{"n_kv_head": 7, "d_mlp": 1472, "positions": "rope", "rope_base": 10000.0, "attn_scale": 0.125, "init": "uniform", "init_std_o": 0.00478, "lr": 0.000727, "beta1": 0.93, "decay_fraction": 0.863, "final_lr_fraction": 0.05, "doc_mask": true, "train_tokens": 666600000, "steps": 10491}
MLP neurons of a small language model. Each row is named by its layer, matrix (gate and up: input weights) and neuron, and shows model dimensions 378-441. Each number is 50 + 10 x the weight over its row's rms, rounded and kept within 0 to 99. A neuron's up and down rows have the sign that makes its largest values positive.
A block is one neuron, or neurons of one layer that tend to fire together. After each block is what it responds to, as a language model described it from the Wikipedia text at the highest values.

L5.gate427:47 59 49 45 36 43 44 63 75 54 54 63 49 51 61 49 64 50 50 59 33 46 38 45 58 60 49 44 53 28 53 49 46 36 50 49 40 32 50 44 41 64 31 51 54 56 47 45 46 66 48 58 52 78 58 50 37 34 52 41 57 35 59 34
L5.up427:51 41 54 58 58 55 43 51 34 57 48 50 48 61 39 50 69 55 72 29 52 56 67 67 44 52 40 65 41 49 28 67 68 44 31 47 38 45 44 42 44 62 46 52 48 44 53 46 52 78 36 60 37 54 48 25 31 54 48 53 39 56 64 55
Responds to: Noun-phrase introducers

L8.gate100:49 45 52 44 51 54 53 45 50 51 49 40 61 44 48 50 56 57 44 51 36 58 46 51 35 39 53 93 63 40 36 44 41 55 55 41 53 54 62 57 53 54 51 47 53 48 67 43 50 55 33 44 39 48 43 49 31 58 52 48 67 54 45 55
L8.up100:40 52 41 46 43 51 34 62 57 52 46 51 51 49 49 51 52 44 56 44 37 42 51 42 64 40 40 44 57 63 49 51 46 60 58 66 34 53 51 53 47 44 52 39 53 55 48 56 48 53 52 42 47 49 54 56 52 49 48 49 45 71 42 58
L8.gate271:57 36 50 50 55 30 50 53 46 50 59 53 56 49 29 43 56 47 42 62 35 55 71 45 55 53 50 47 47 48 53 56 36 39 54 61 64 43 42 60 59 57 67 27 67 68 49 45 48 55 66 74 61 58 56 59 51 52 58 22 52 60 26 73
L8.up271:61 70 77 43 59 59 58 39 59 64 39 38 58 44 67 42 41 53 58 46 56 44 48 50 43 62 63 59 54 37 60 40 25 43 61 40 46 42 47 71 59 77 33 45 27 45 58 50 40 54 68 50 43 56 53 56 60 44 55 45 66 44 46 31
L8.gate283:63 46 55 45 40 43 55 47 62 54 59 64 54 61 43 31 40 54 39 57 32 53 51 34 50 48 53 45 53 39 60 49 47 52 45 41 56 52 60 44 68 41 55 28 48 58 55 53 39 26 38 57 47 49 41 61 47 52 39 49 46 55 56 53
L8.up283:48 51 54 58 44 50 57 40 44 45 54 59 57 50 50 37 55 49 42 49 50 60 42 63 56 28 60 37 60 46 57 49 61 45 51 50 55 34 61 59 41 42 53 49 52 57 54 61 71 33 57 52 40 42 46 54 58 38 60 52 39 55 49 60
L8.gate536:43 44 41 72 47 47 52 64 77 62 54 52 53 46 54 43 45 55 70 50 61 57 61 63 49 57 66 47 59 48 55 40 54 59 53 51 38 52 46 51 62 69 44 33 46 62 53 56 58 52 62 49 43 48 52 47 35 65 49 53 53 40 52 48
L8.up536:48 44 57 53 51 46 39 73 59 47 50 39 65 46 60 46 34 62 48 33 56 58 55 45 49 57 45 58 57 52 58 65 49 39 50 55 44 54 41 34 34 66 33 53 56 51 65 53 53 54 71 73 46 52 57 47 43 53 44 55 41 36 46 56
L8.gate653:66 51 60 45 55 36 38 42 50 56 60 34 48 46 51 49 27 44 39 59 50 46 61 53 52 52 52 48 54 45 60 50 15 43 49 29 51 41 58 50 55 57 49 43 41 66 46 36 45 49 29 39 47 54 52 43 53 55 61 58 61 61 40 56
L8.up653:61 47 43 50 43 53 63 55 61 45 48 64 54 58 47 39 54 55 49 37 39 57 50 49 63 46 56 41 68 55 49 57 41 39 38 58 26 60 64 55 60 50 46 33 43 47 63 52 55 45 45 37 60 54 64 45 44 66 53 44 35 50 39 36
L8.gate668:36 57 47 45 47 46 46 51 51 47 32 39 43 45 39 53 56 43 51 42 39 59 67 48 40 45 55 48 63 52 42 40 67 44 44 46 58 56 41 29 52 55 57 49 46 55 53 41 64 52 56 44 48 47 27 55 45 53 47 38 48 63 55 36
L8.up668:66 53 48 65 54 51 42 52 60 61 60 52 51 57 51 36 42 32 57 58 50 44 46 51 57 24 47 57 58 57 64 51 59 53 59 60 36 44 43 49 65 51 65 38 47 44 44 42 56 76 53 60 47 36 65 40 43 67 65 36 52 50 58 54
L8.gate1088:68 49 50 57 74 56 21 45 36 49 55 54 42 76 24 47 49 53 51 40 31 54 50 50 77 43 57 43 47 51 48 65 36 61 50 54 44 58 76 51 49 32 33 59 58 53 68 53 56 38 41 51 60 59 42 50 56 60 44 48 65 35 53 47
L8.up1088:46 65 75 55 51 58 50 47 65 31 39 46 44 53 47 52 48 47 58 48 38 51 70 53 58 31 57 73 39 48 50 42 41 51 33 58 45 49 50 56 45 55 51 57 50 69 60 30 53 65 63 41 36 59 54 38 56 46 50 52 32 55 40 59
L8.gate1170:54 35 52 49 38 57 38 33 47 54 72 67 50 44 55 57 38 58 53 43 57 36 47 48 70 49 55 45 40 64 49 64 47 57 41 61 49 56 55 39 57 58 41 36 43 44 58 59 61 48 68 61 70 59 52 53 67 43 64 38 45 47 57 27
L8.up1170:54 53 50 44 41 48 53 51 39 46 50 46 54 58 47 48 37 29 48 51 71 63 57 55 59 43 52 72 57 49 44 55 51 46 53 33 44 54 56 40 54 64 35 36 40 57 52 46 55 36 56 71 54 49 66 39 54 50 56 41 47 54 41 68
Responds to: Full-date positions before year

L8.gate79:56 58 55 59 51 39 46 41 38 52 50 57 54 44 62 67 44 52 60 54 51 48 61 50 60 44 53 40 35 42 48 55 72 57 52 50 45 61 46 51 48 49 47 39 70 48 34 31 51 64 47 50 54 54 57 43 39 65 51 57 29 55 54 69
L8.up79:71 45 57 45 39 37 47 42 48 49 53 74 44 41 45 46 45 33 30 52 45 52 61 72 45 58 51 26 57 35 45 45 51 62 39 55 50 68 37 39 42 51 46 50 49 54 36 32 52 30 40 30 47 48 61 46 49 46 63 40 51 57 54 61
L8.gate412:50 45 45 50 33 55 46 36 50 53 66 51 61 42 61 56 58 49 52 64 38 53 56 51 43 55 61 48 46 62 45 50 63 65 50 50 46 48 55 52 39 62 56 56 67 54 49 40 55 61 46 51 61 36 45 46 49 60 46 43 44 34 59 40
L8.up412:66 46 58 42 43 50 39 65 53 42 46 65 30 64 53 39 37 39 53 34 42 56 27 49 39 56 59 33 54 55 35 30 57 40 35 40 60 60 38 48 52 43 45 41 45 50 48 64 35 27 56 56 58 51 61 57 37 41 55 55 40 41 53 62
L8.gate589:53 44 44 44 38 49 58 52 39 59 52 42 59 35 48 57 42 62 42 42 36 68 51 48 24 46 47 65 59 43 62 40 56 51 54 60 56 39 59 43 38 38 48 52 63 46 66 31 48 59 44 45 44 37 62 43 47 50 59 54 57 37 40 60
L8.up589:49 60 56 49 46 59 63 48 50 57 55 61 43 56 63 61 28 39 44 37 48 61 36 46 73 41 52 50 60 54 49 58 59 55 38 49 39 44 54 50 68 49 38 44 37 44 39 72 48 59 46 55 40 46 37 56 56 50 45 49 35 54 55 43
L8.gate667:60 73 54 69 57 45 48 43 55 78 40 44 38 34 51 53 62 62 49 36 38 59 52 52 42 67 61 64 51 67 48 64 45 53 44 73 53 44 46 55 64 47 22 44 64 55 66 52 52 68 42 39 42 69 77 61 39 50 63 45 41 46 58 39
L8.up667:66 55 52 46 37 52 30 57 44 46 59 57 53 56 62 43 54 38 46 57 60 47 68 33 49 52 45 40 47 38 48 41 54 60 50 36 65 35 56 58 66 51 45 61 61 61 45 49 45 72 54 39 52 48 34 35 47 55 36 61 40 55 39 46
L8.gate755:55 67 44 46 39 34 48 35 36 31 62 54 43 51 58 34 55 43 47 63 32 47 51 43 34 36 56 59 36 51 55 66 45 42 50 64 42 49 31 56 32 39 52 39 59 46 50 40 51 65 42 42 62 39 54 65 39 52 46 45 51 50 41 47
L8.up755:43 40 30 52 70 58 62 49 49 54 66 50 55 50 64 64 54 51 61 56 45 54 50 82 46 50 45 47 62 41 54 46 39 66 49 29 37 54 55 52 51 52 40 44 55 53 50 54 41 31 65 62 47 44 40 48 47 45 53 55 59 56 46 56
L8.gate1141:51 50 41 51 60 41 37 60 71 51 48 52 35 26 79 55 51 65 37 56 51 44 51 47 47 41 64 52 59 42 63 60 56 42 40 50 57 50 44 42 58 44 65 70 47 60 54 61 55 48 43 54 57 61 30 66 63 43 35 45 58 39 55 52
L8.up1141:52 42 52 46 37 46 47 46 53 42 61 36 51 52 72 61 39 44 64 46 19 57 49 36 49 46 55 63 28 65 55 58 63 63 50 43 66 47 63 65 47 42 57 33 49 67 72 61 54 62 54 60 49 37 58 40 60 47 57 55 71 34 40 34
L8.gate1292:59 56 49 39 45 67 47 39 47 73 40 40 45 39 59 68 28 57 57 49 59 54 50 36 48 54 43 49 40 55 51 44 63 36 38 41 52 53 60 52 62 46 64 46 46 47 43 47 48 54 55 46 53 37 52 51 63 54 57 61 51 54 64 35
L8.up1292:60 60 39 12 41 67 48 48 59 36 61 56 44 50 46 57 60 51 41 52 66 49 57 41 37 55 41 49 60 23 60 49 42 47 52 50 50 63 64 53 57 54 72 49 46 60 52 50 50 31 49 43 41 46 45 48 49 48 58 50 29 37 61 63
L8.gate1404:53 47 60 31 70 47 48 39 54 51 65 52 45 55 65 41 39 54 64 54 60 47 58 51 47 49 53 51 40 53 53 41 45 45 52 65 62 51 49 60 66 58 53 46 47 70 45 56 49 66 50 57 24 51 58 55 50 49 55 34 53 49 68 62
L8.up1404:44 57 44 41 54 47 31 44 55 51 57 42 50 79 42 77 46 54 55 49 48 48 48 59 49 50 55 55 51 51 53 35 44 34 67 36 44 52 63 45 60 50 56 41 40 50 34 60 48 47 63 53 42 62 58 49 34 48 62 47 44 31 52 48
Responds to: Row-ending table pipes

L2.gate56:47 54 47 58 45 50 65 58 44 40 41 52 54 28 48 41 50 41 29 61 23 48 43 43 61 46 58 50 49 44 41 46 39 58 42 34 46 45 52 76 38 65 48 62 61 56 40 52 48 46 53 70 41 49 50 33 65 61 62 44 60 44 45 36
L2.up56:57 47 39 34 72 72 57 54 54 48 52 65 41 21 37 58 56 57 66 40 50 52 47 42 46 31 63 82 61 50 47 46 56 41 44 34 38 45 58 61 39 66 53 57 41 64 51 50 53 53 59 68 40 55 56 49 42 66 60 50 44 48 39 42
L2.gate75:56 70 63 57 52 41 49 40 41 55 54 46 51 54 38 58 46 67 51 78 68 47 50 57 30 62 58 39 76 37 57 50 43 44 46 63 52 62 56 46 38 45 60 45 60 41 52 51 61 46 36 41 55 71 51 44 47 47 38 44 43 43 55 65
L2.up75:45 49 60 55 62 51 55 60 60 29 42 46 41 58 37 46 52 37 54 44 54 63 62 55 43 44 62 31 43 59 48 64 35 48 48 52 42 51 54 41 56 59 28 64 61 63 58 70 53 39 48 44 45 55 61 42 43 66 47 56 48 45 57 50
L2.gate356:46 61 46 37 52 55 51 55 49 58 42 68 60 69 58 59 33 61 55 54 39 43 52 51 49 67 39 48 33 54 53 32 46 60 41 59 30 57 48 54 41 53 50 62 42 73 41 35 53 67 54 46 61 63 61 62 42 61 43 49 33 55 60 31
L2.up356:38 55 56 50 39 47 54 61 55 65 47 72 45 56 54 65 46 62 49 50 34 57 52 68 49 64 34 36 54 64 55 43 50 67 45 58 42 52 47 52 61 49 55 59 25 75 42 45 40 57 52 33 49 67 63 56 37 52 45 43 36 35 63 36
L2.gate474:47 44 52 43 54 42 61 51 41 52 58 60 41 49 55 51 43 47 45 61 31 45 49 45 59 57 62 53 63 53 27 66 76 48 39 53 68 45 33 13 53 59 58 59 61 46 30 28 45 54 63 64 57 53 58 68 50 55 40 48 52 44 57 61
L2.up474:49 65 41 44 42 64 46 55 39 57 49 44 42 45 29 39 47 55 64 41 38 47 46 52 54 49 44 30 33 56 53 50 44 46 46 43 56 66 33 44 60 60 55 49 50 44 40 55 52 53 59 57 51 56 47 58 40 62 31 41 54 38 59 63
L2.gate802:63 58 48 39 64 60 55 33 58 51 56 46 49 34 37 45 52 40 56 41 55 29 60 58 48 48 66 46 72 50 42 50 46 46 60 50 48 49 43 52 40 44 60 59 59 55 50 63 37 48 65 68 44 43 55 58 38 35 45 55 48 63 62 55
L2.up802:49 36 52 47 48 43 50 49 39 50 35 57 59 63 38 65 61 65 44 52 44 47 40 61 53 44 39 43 45 50 50 45 67 55 43 53 54 57 55 28 49 53 37 51 53 61 72 52 46 59 52 53 40 40 62 55 40 49 56 54 57 52 59 38
L2.gate1105:61 58 60 58 41 42 59 28 49 66 38 46 60 38 60 49 55 60 59 45 62 52 56 40 42 52 44 53 55 51 42 33 63 49 50 53 57 48 43 54 36 48 37 53 55 65 43 51 69 59 36 34 56 53 54 31 65 50 43 48 53 41 61 66
L2.up1105:68 37 55 44 53 52 51 51 59 53 58 56 40 58 28 42 40 33 69 59 58 54 51 36 57 48 59 51 44 75 39 55 43 35 41 54 43 58 42 37 44 49 55 65 45 37 48 51 55 43 63 56 60 66 46 53 37 53 59 28 47 53 37 59
L2.gate1160:44 71 39 59 42 45 54 71 72 50 59 71 72 56 36 58 48 53 50 71 41 39 55 64 51 68 58 36 40 51 34 46 61 51 46 55 61 42 40 52 56 46 55 72 59 45 27 42 32 56 71 48 39 43 47 48 49 39 34 40 42 45 54 53
L2.up1160:43 63 55 61 45 54 64 58 44 52 56 55 59 53 49 44 50 56 57 67 42 60 35 66 49 49 43 37 72 48 51 42 52 69 51 43 77 55 47 59 51 46 46 77 57 49 44 42 48 60 55 44 46 57 42 54 52 64 59 51 54 41 65 50
L2.gate1375:50 60 42 33 49 55 42 54 50 52 44 51 52 46 50 44 43 43 47 49 65 73 45 55 37 43 81 56 53 51 49 54 54 52 54 39 51 45 42 52 30 30 41 51 48 40 38 56 46 46 50 43 76 59 49 54 45 44 37 34 54 52 48 45
L2.up1375:48 43 51 40 32 70 58 42 61 39 26 39 34 58 44 55 48 53 70 54 44 41 45 42 27 45 54 44 40 36 41 49 56 54 46 49 55 59 49 39 64 37 41 47 65 46 59 55 74 51 31 38 45 64 37 59 59 49 34 65 57 53 27 52
Responds to: Possessive pronoun completions

L2.gate105:55 40 38 49 41 61 63 46 61 52 46 65 49 51 52 37 50 48 52 69 55 45 30 37 40 49 53 57 55 35 53 55 60 51 57 47 58 70 68 54 36 32 57 54 58 61 58 62 60 51 53 58 28 52 57 48 47 62 46 43 43 62 59 60
L2.up105:47 50 44 70 49 44 37 61 53 54 63 63 61 51 52 38 56 62 61 55 42 58 55 41 54 35 55 31 45 49 42 46 61 45 58 35 33 37 74 51 47 40 38 52 74 48 64 36 51 43 50 39 68 62 54 45 60 47 47 49 33 54 51 58
L2.gate287:55 56 53 47 39 54 54 41 38 36 48 56 30 42 64 52 63 38 72 56 50 50 45 53 40 50 46 52 42 46 57 51 59 48 50 48 34 48 52 34 46 47 58 65 46 52 51 56 38 66 45 41 40 40 64 51 71 62 63 57 55 55 50 70
L2.up287:54 51 43 51 62 52 45 46 46 56 42 47 59 62 47 57 53 41 60 50 41 70 62 19 56 39 59 40 37 57 47 40 55 45 44 61 37 57 51 51 48 56 44 53 72 51 58 60 52 54 43 59 63 51 58 55 54 53 43 56 49 58 62 58
L2.gate534:57 65 62 67 57 55 61 48 59 43 35 57 48 51 50 45 59 49 56 49 46 59 59 47 45 28 56 53 43 27 40 31 61 45 57 47 44 59 52 51 48 70 49 55 28 42 48 55 46 19 54 25 68 53 60 50 67 49 47 53 40 39 74 31
L2.up534:65 68 37 48 40 52 56 49 50 52 45 46 48 49 53 55 78 46 42 48 34 48 48 44 41 48 62 51 39 54 48 54 39 42 34 41 59 41 57 39 70 48 37 69 43 44 37 50 58 41 40 29 45 37 64 56 55 56 51 57 51 50 62 50
L2.gate624:46 46 53 54 54 62 55 54 45 54 41 41 42 50 78 48 35 55 65 43 47 51 55 53 43 76 48 62 50 60 57 47 53 65 71 84 50 39 43 53 46 49 58 51 47 49 48 31 51 24 61 43 53 55 50 53 42 56 56 49 54 47 43 55
L2.up624:60 53 47 44 49 47 49 46 34 39 60 44 48 53 52 43 56 57 39 53 44 52 36 46 75 49 23 42 53 71 45 68 70 55 35 53 52 61 73 55 48 36 50 60 67 63 54 46 40 64 43 38 64 42 59 37 48 58 55 38 38 64 56 50
L2.gate665:59 60 51 48 65 54 53 56 49 61 49 54 60 67 48 39 45 40 42 62 36 29 34 41 49 43 33 44 43 58 38 70 71 38 36 54 62 61 33 39 48 59 46 58 42 33 54 67 59 37 63 50 45 74 59 63 47 68 49 34 72 34 39 58
L2.up665:58 47 52 58 72 50 60 61 56 69 58 45 71 47 54 38 42 59 40 67 38 71 49 59 35 36 46 63 30 64 43 46 62 47 51 49 48 57 57 42 63 55 53 51 65 68 63 62 48 67 54 53 46 48 56 51 44 45 59 60 54 35 45 45
L2.gate1022:68 63 36 55 54 66 53 49 32 60 46 49 32 43 60 57 56 39 39 52 51 43 77 38 63 49 49 60 41 62 56 58 55 52 47 55 43 45 61 47 56 50 60 53 57 50 39 45 33 34 51 60 45 44 63 70 76 60 51 55 54 44 64 47
L2.up1022:51 48 45 51 54 55 54 52 43 66 52 56 54 46 60 54 46 61 67 57 51 52 49 46 54 56 57 66 38 62 33 57 63 42 42 46 53 49 41 53 45 58 56 69 50 58 62 37 38 46 54 54 58 49 36 61 47 69 47 59 61 33 57 60
L2.gate1108:54 48 51 55 51 41 51 65 46 32 50 40 27 58 47 52 51 68 56 54 43 40 58 40 58 30 47 52 54 63 54 37 63 48 55 44 48 61 44 57 49 54 60 54 51 62 49 41 55 47 46 48 50 41 61 45 51 56 49 44 60 48 86 54
L2.up1108:69 36 29 42 43 47 60 55 46 44 55 56 31 51 56 46 50 56 66 58 48 51 53 48 54 50 50 61 44 70 37 64 50 48 54 29 69 55 57 58 38 50 48 41 53 62 55 56 54 49 55 43 48 44 43 39 46 55 53 31 49 39 67 52
L2.gate1162:36 45 52 66 38 51 48 46 59 45 49 55 44 60 50 43 45 52 34 39 57 51 52 45 38 43 35 45 48 42 23 51 53 44 41 63 77 63 52 57 53 47 45 50 37 59 50 34 40 63 57 45 51 48 38 48 57 57 62 49 48 49 51 80
L2.up1162:56 52 47 59 55 43 47 47 46 51 52 51 64 48 46 60 60 59 39 57 56 60 52 42 49 47 51 55 47 66 41 47 44 53 60 51 67 57 32 39 28 45 60 68 40 42 32 30 44 61 43 43 38 48 52 61 56 56 55 42 55 54 53 43
Responds to: Table separator rows

L8.gate147:46 55 47 49 41 50 54 67 65 49 50 41 46 50 50 60 61 63 53 21 57 34 52 58 43 54 46 68 53 47 45 36 49 38 60 59 50 40 49 53 36 50 72 43 51 48 37 38 29 41 59 57 56 50 41 51 29 50 40 57 45 62 54 38
L8.up147:40 47 42 67 47 56 53 48 53 36 60 27 51 55 62 54 64 55 75 71 41 41 37 58 43 54 41 51 45 70 71 56 58 42 50 61 27 40 71 53 58 48 56 53 60 46 31 60 61 47 57 23 40 64 42 56 45 61 55 52 56 38 38 50
L8.gate198:47 36 54 39 52 43 56 55 53 53 39 47 58 49 45 50 38 60 60 45 56 53 53 53 48 40 57 46 40 52 32 59 45 37 61 54 53 70 48 57 38 58 63 62 50 62 57 51 52 45 58 38 58 46 49 68 53 55 64 66 56 25 63 71
L8.up198:50 56 45 56 33 40 60 53 57 34 52 50 37 60 72 52 53 44 52 33 23 44 49 48 57 53 63 55 60 51 55 67 58 49 68 46 49 62 46 74 56 52 50 40 46 61 35 55 65 62 42 50 48 57 19 61 50 61 58 58 60 49 72 57
L8.gate343:58 48 49 51 59 63 69 36 56 75 55 46 38 57 56 51 54 53 56 48 76 56 46 63 50 49 53 57 75 41 32 75 56 44 60 41 39 48 53 51 53 64 53 51 44 61 36 54 44 49 46 47 48 42 61 45 47 46 49 24 60 48 67 55
L8.up343:34 70 51 45 39 39 51 39 54 52 39 59 61 46 34 48 64 61 63 46 56 67 47 46 52 49 55 37 49 45 50 44 45 39 57 51 50 53 57 59 41 59 69 61 48 65 47 51 43 58 48 46 34 36 62 38 56 59 42 51 43 64 51 49
L8.gate403:66 57 44 53 63 39 44 36 57 57 50 42 56 44 65 56 29 58 56 42 48 65 51 53 53 55 59 43 50 51 45 47 41 64 36 60 50 45 53 46 38 55 66 48 44 43 47 56 30 52 46 49 53 75 55 42 42 42 55 60 55 46 58 32
L8.up403:50 39 55 70 49 42 58 29 54 61 59 48 43 60 58 51 51 54 58 40 53 42 32 68 66 49 46 66 43 60 45 46 52 53 50 51 56 40 47 59 44 49 59 52 43 50 60 69 48 44 57 43 64 44 66 51 54 45 51 46 39 60 61 63
L8.gate1007:60 53 48 60 41 57 70 42 64 43 52 51 60 54 48 53 62 36 42 52 53 57 53 54 36 66 61 36 52 52 43 37 52 65 63 43 47 53 55 46 39 49 55 51 58 40 77 25 26 46 56 42 58 71 55 46 58 62 62 45 44 39 48 47
L8.up1007:35 46 41 46 49 38 55 51 43 20 61 60 57 58 59 32 55 55 61 25 53 52 46 47 47 48 49 64 54 61 45 52 61 46 60 43 61 36 53 51 55 58 67 72 54 46 47 46 38 44 56 40 40 55 58 47 61 36 35 56 44 55 57 37
L8.gate1310:41 34 47 51 44 60 60 40 42 41 56 52 47 57 68 35 52 49 61 46 53 65 45 59 50 50 65 53 37 51 63 68 48 50 52 40 34 56 54 60 48 47 51 58 53 63 48 65 49 51 44 38 49 48 43 66 36 59 52 62 48 73 60 34
L8.up1310:56 56 42 43 50 57 47 72 52 38 50 64 42 48 52 40 58 42 45 53 50 54 44 63 35 55 56 51 48 35 49 62 50 47 51 51 54 52 39 55 51 33 38 60 45 62 49 67 50 43 58 48 28 48 51 36 59 50 33 47 57 63 43 48
L8.gate1376:54 46 49 57 63 41 51 50 39 35 46 59 60 57 56 51 64 52 45 47 64 56 63 60 39 51 41 47 52 73 56 23 42 33 48 31 48 29 48 41 43 42 56 44 66 30 67 48 12 58 56 48 45 64 49 62 37 36 52 57 66 53 59 38
L8.up1376:53 40 41 54 58 62 57 37 51 56 55 51 52 66 59 45 42 66 41 51 50 47 52 51 45 54 24 39 58 72 62 56 53 32 59 37 50 49 49 45 39 35 59 54 70 51 63 41 46 52 59 60 43 42 50 65 50 37 55 50 54 71 52 46
L8.gate1407:57 56 41 48 55 47 50 52 45 42 56 34 58 54 33 49 52 66 52 50 62 50 58 38 46 60 58 48 47 64 43 40 51 49 61 51 52 48 50 53 44 54 56 52 57 44 66 64 42 39 59 49 43 57 72 70 49 54 33 43 36 57 52 41
L8.up1407:56 72 36 48 47 33 63 48 50 46 62 48 53 43 49 45 60 44 52 59 53 39 53 50 50 60 55 48 42 51 53 49 54 61 66 44 48 55 45 32 51 53 67 54 47 58 52 71 28 55 56 52 30 63 48 56 38 67 43 64 40 34 57 56
Responds to: Evaluative degree modifiers

L5.gate705:47 53 50 36 48 64 60 47 54 64 44 59 62 36 40 49 55 57 43 63 50 53 41 39 49 63 55 33 44 58 51 41 60 49 48 56 50 37 50 60 45 54 61 56 56 63 48 49 38 52 62 61 37 54 48 52 27 49 55 66 54 33 46 45
L5.up705:32 42 52 57 41 51 55 55 42 54 63 62 62 56 59 43 32 61 57 24 46 63 57 45 51 53 59 69 57 50 54 49 54 51 62 45 56 57 45 59 58 47 46 68 43 56 40 52 50 53 54 47 48 35 41 47 61 46 41 43 56 61 47 55
Responds to: Table separators, word fragments

L5.gate1085:35 33 30 58 57 58 47 65 51 54 48 46 71 59 39 35 40 49 66 59 44 53 51 54 45 60 47 40 42 50 54 37 45 47 40 68 41 36 51 50 55 58 73 38 70 51 37 61 36 41 46 74 51 58 55 45 64 55 55 55 45 53 48 39
L5.up1085:53 46 54 45 64 72 65 53 55 32 60 52 71 51 45 72 59 49 47 73 46 37 49 43 47 48 49 44 52 39 45 46 50 56 53 44 36 53 35 32 65 41 56 33 33 56 37 37 57 40 67 43 44 49 56 69 58 43 37 41 51 53 53 34
Responds to: Mid-word subword pieces

L2.gate55:69 64 60 69 44 55 39 32 42 48 56 53 51 54 61 58 53 42 57 34 55 50 39 41 54 38 50 55 48 38 75 46 41 51 42 71 59 63 41 55 46 65 60 40 55 74 39 49 40 50 56 75 40 46 58 63 54 62 51 51 60 44 63 54
L2.up55:38 57 59 42 28 62 39 46 57 40 54 44 47 54 48 48 47 49 49 47 60 54 46 62 35 54 50 59 58 62 59 50 35 50 49 68 37 30 65 31 67 59 33 43 44 36 53 50 55 51 40 34 55 46 41 54 57 57 47 54 47 32 50 58
L2.gate368:42 47 69 37 77 46 65 54 45 43 68 41 39 62 41 45 50 49 35 48 51 44 68 76 51 42 56 53 70 41 63 59 61 65 47 45 37 68 57 45 40 40 68 77 57 49 55 64 38 55 73 56 52 61 46 30 44 56 41 63 45 58 61 44
L2.up368:36 45 59 44 60 57 63 60 43 51 61 53 47 71 46 43 45 53 52 46 66 61 62 59 44 37 69 48 77 43 46 68 46 51 55 50 44 60 59 66 41 38 64 67 40 47 57 52 45 55 66 55 57 56 30 26 64 49 54 48 43 50 31 41
L2.gate504:39 44 43 58 47 50 58 67 48 56 60 37 41 48 44 57 49 52 60 65 51 43 43 39 58 43 50 40 52 58 61 65 49 56 53 44 47 50 56 47 36 60 44 56 62 57 34 66 62 39 48 58 44 45 46 41 33 34 57 41 54 87 56 42
L2.up504:51 44 35 41 51 56 64 51 64 67 52 58 52 34 20 53 54 48 70 49 52 46 44 45 43 41 37 36 39 41 43 58 27 52 55 68 30 55 51 73 59 53 64 51 47 42 56 53 58 54 63 46 54 56 41 44 57 60 51 44 45 76 46 43
L2.gate658:47 59 38 38 71 31 51 42 59 64 49 21 45 33 43 46 43 64 55 50 53 52 51 44 41 43 44 58 49 48 43 36 47 57 51 50 43 50 51 43 41 61 53 38 40 66 43 33 71 49 44 61 49 49 37 47 45 42 54 43 54 59 52 55
L2.up658:55 56 37 46 69 44 47 48 42 61 52 32 48 57 59 40 58 77 42 68 54 41 50 26 49 51 51 47 37 62 45 44 36 52 54 33 50 36 55 35 58 68 43 42 39 60 53 54 44 51 53 56 58 45 42 47 71 55 43 59 63 57 40 36
L2.gate667:49 41 59 49 56 37 43 49 52 48 44 50 41 59 44 49 65 54 57 49 68 52 54 39 70 57 56 34 39 51 46 59 41 43 43 42 38 42 61 55 53 22 66 38 56 51 45 60 53 55 32 41 40 60 33 42 63 39 35 59 57 57 52 32
L2.up667:49 27 54 37 61 54 49 59 28 55 38 44 38 41 34 47 54 59 61 42 43 44 48 38 63 42 46 45 42 48 57 70 53 48 46 58 38 49 48 41 39 26 69 34 45 49 48 63 66 40 25 60 41 57 32 35 67 62 43 51 45 61 55 60
L2.gate689:46 45 25 53 51 35 46 55 57 74 26 31 40 40 43 62 59 41 68 47 45 51 64 44 47 43 58 55 62 64 53 43 61 44 54 61 55 62 56 39 59 47 44 55 43 43 39 38 37 51 37 56 65 50 49 53 65 41 59 58 49 54 46 46
L2.up689:58 46 50 55 55 30 44 48 56 73 53 29 67 43 52 54 56 53 68 34 45 56 62 59 37 39 58 58 66 57 57 28 70 78 53 54 63 53 67 54 45 61 59 49 42 52 50 50 59 60 34 65 55 45 52 60 60 42 55 52 44 38 54 54
L2.gate1013:52 57 71 38 59 57 52 56 41 72 43 62 69 66 40 52 57 38 63 43 70 41 22 61 62 73 48 57 77 49 51 54 69 69 28 64 47 50 66 55 26 31 46 26 48 54 48 41 47 60 62 61 50 53 35 48 63 61 46 51 34 28 39 45
L2.up1013:63 58 34 54 50 39 48 50 44 59 45 40 62 63 41 31 40 56 45 48 52 36 55 44 52 55 58 42 58 44 58 54 87 67 41 60 26 56 55 40 33 38 48 21 54 43 53 40 52 43 70 56 50 49 44 41 44 49 58 42 44 54 61 55
L2.gate1351:66 55 52 49 45 54 48 50 63 50 54 49 74 31 38 34 48 61 60 37 48 46 36 62 65 51 49 48 40 37 55 44 50 27 44 44 57 55 49 43 44 32 55 33 63 52 45 54 45 36 66 53 51 39 30 55 39 44 42 59 60 54 49 39
L2.up1351:53 61 61 42 46 54 59 30 69 46 40 35 77 61 46 41 57 54 55 38 52 25 46 66 52 55 51 60 70 42 52 38 52 43 44 60 53 82 43 73 44 38 40 44 63 67 43 55 59 48 61 50 51 51 26 52 54 71 52 41 49 59 45 35
Responds to: Month names and acc- starts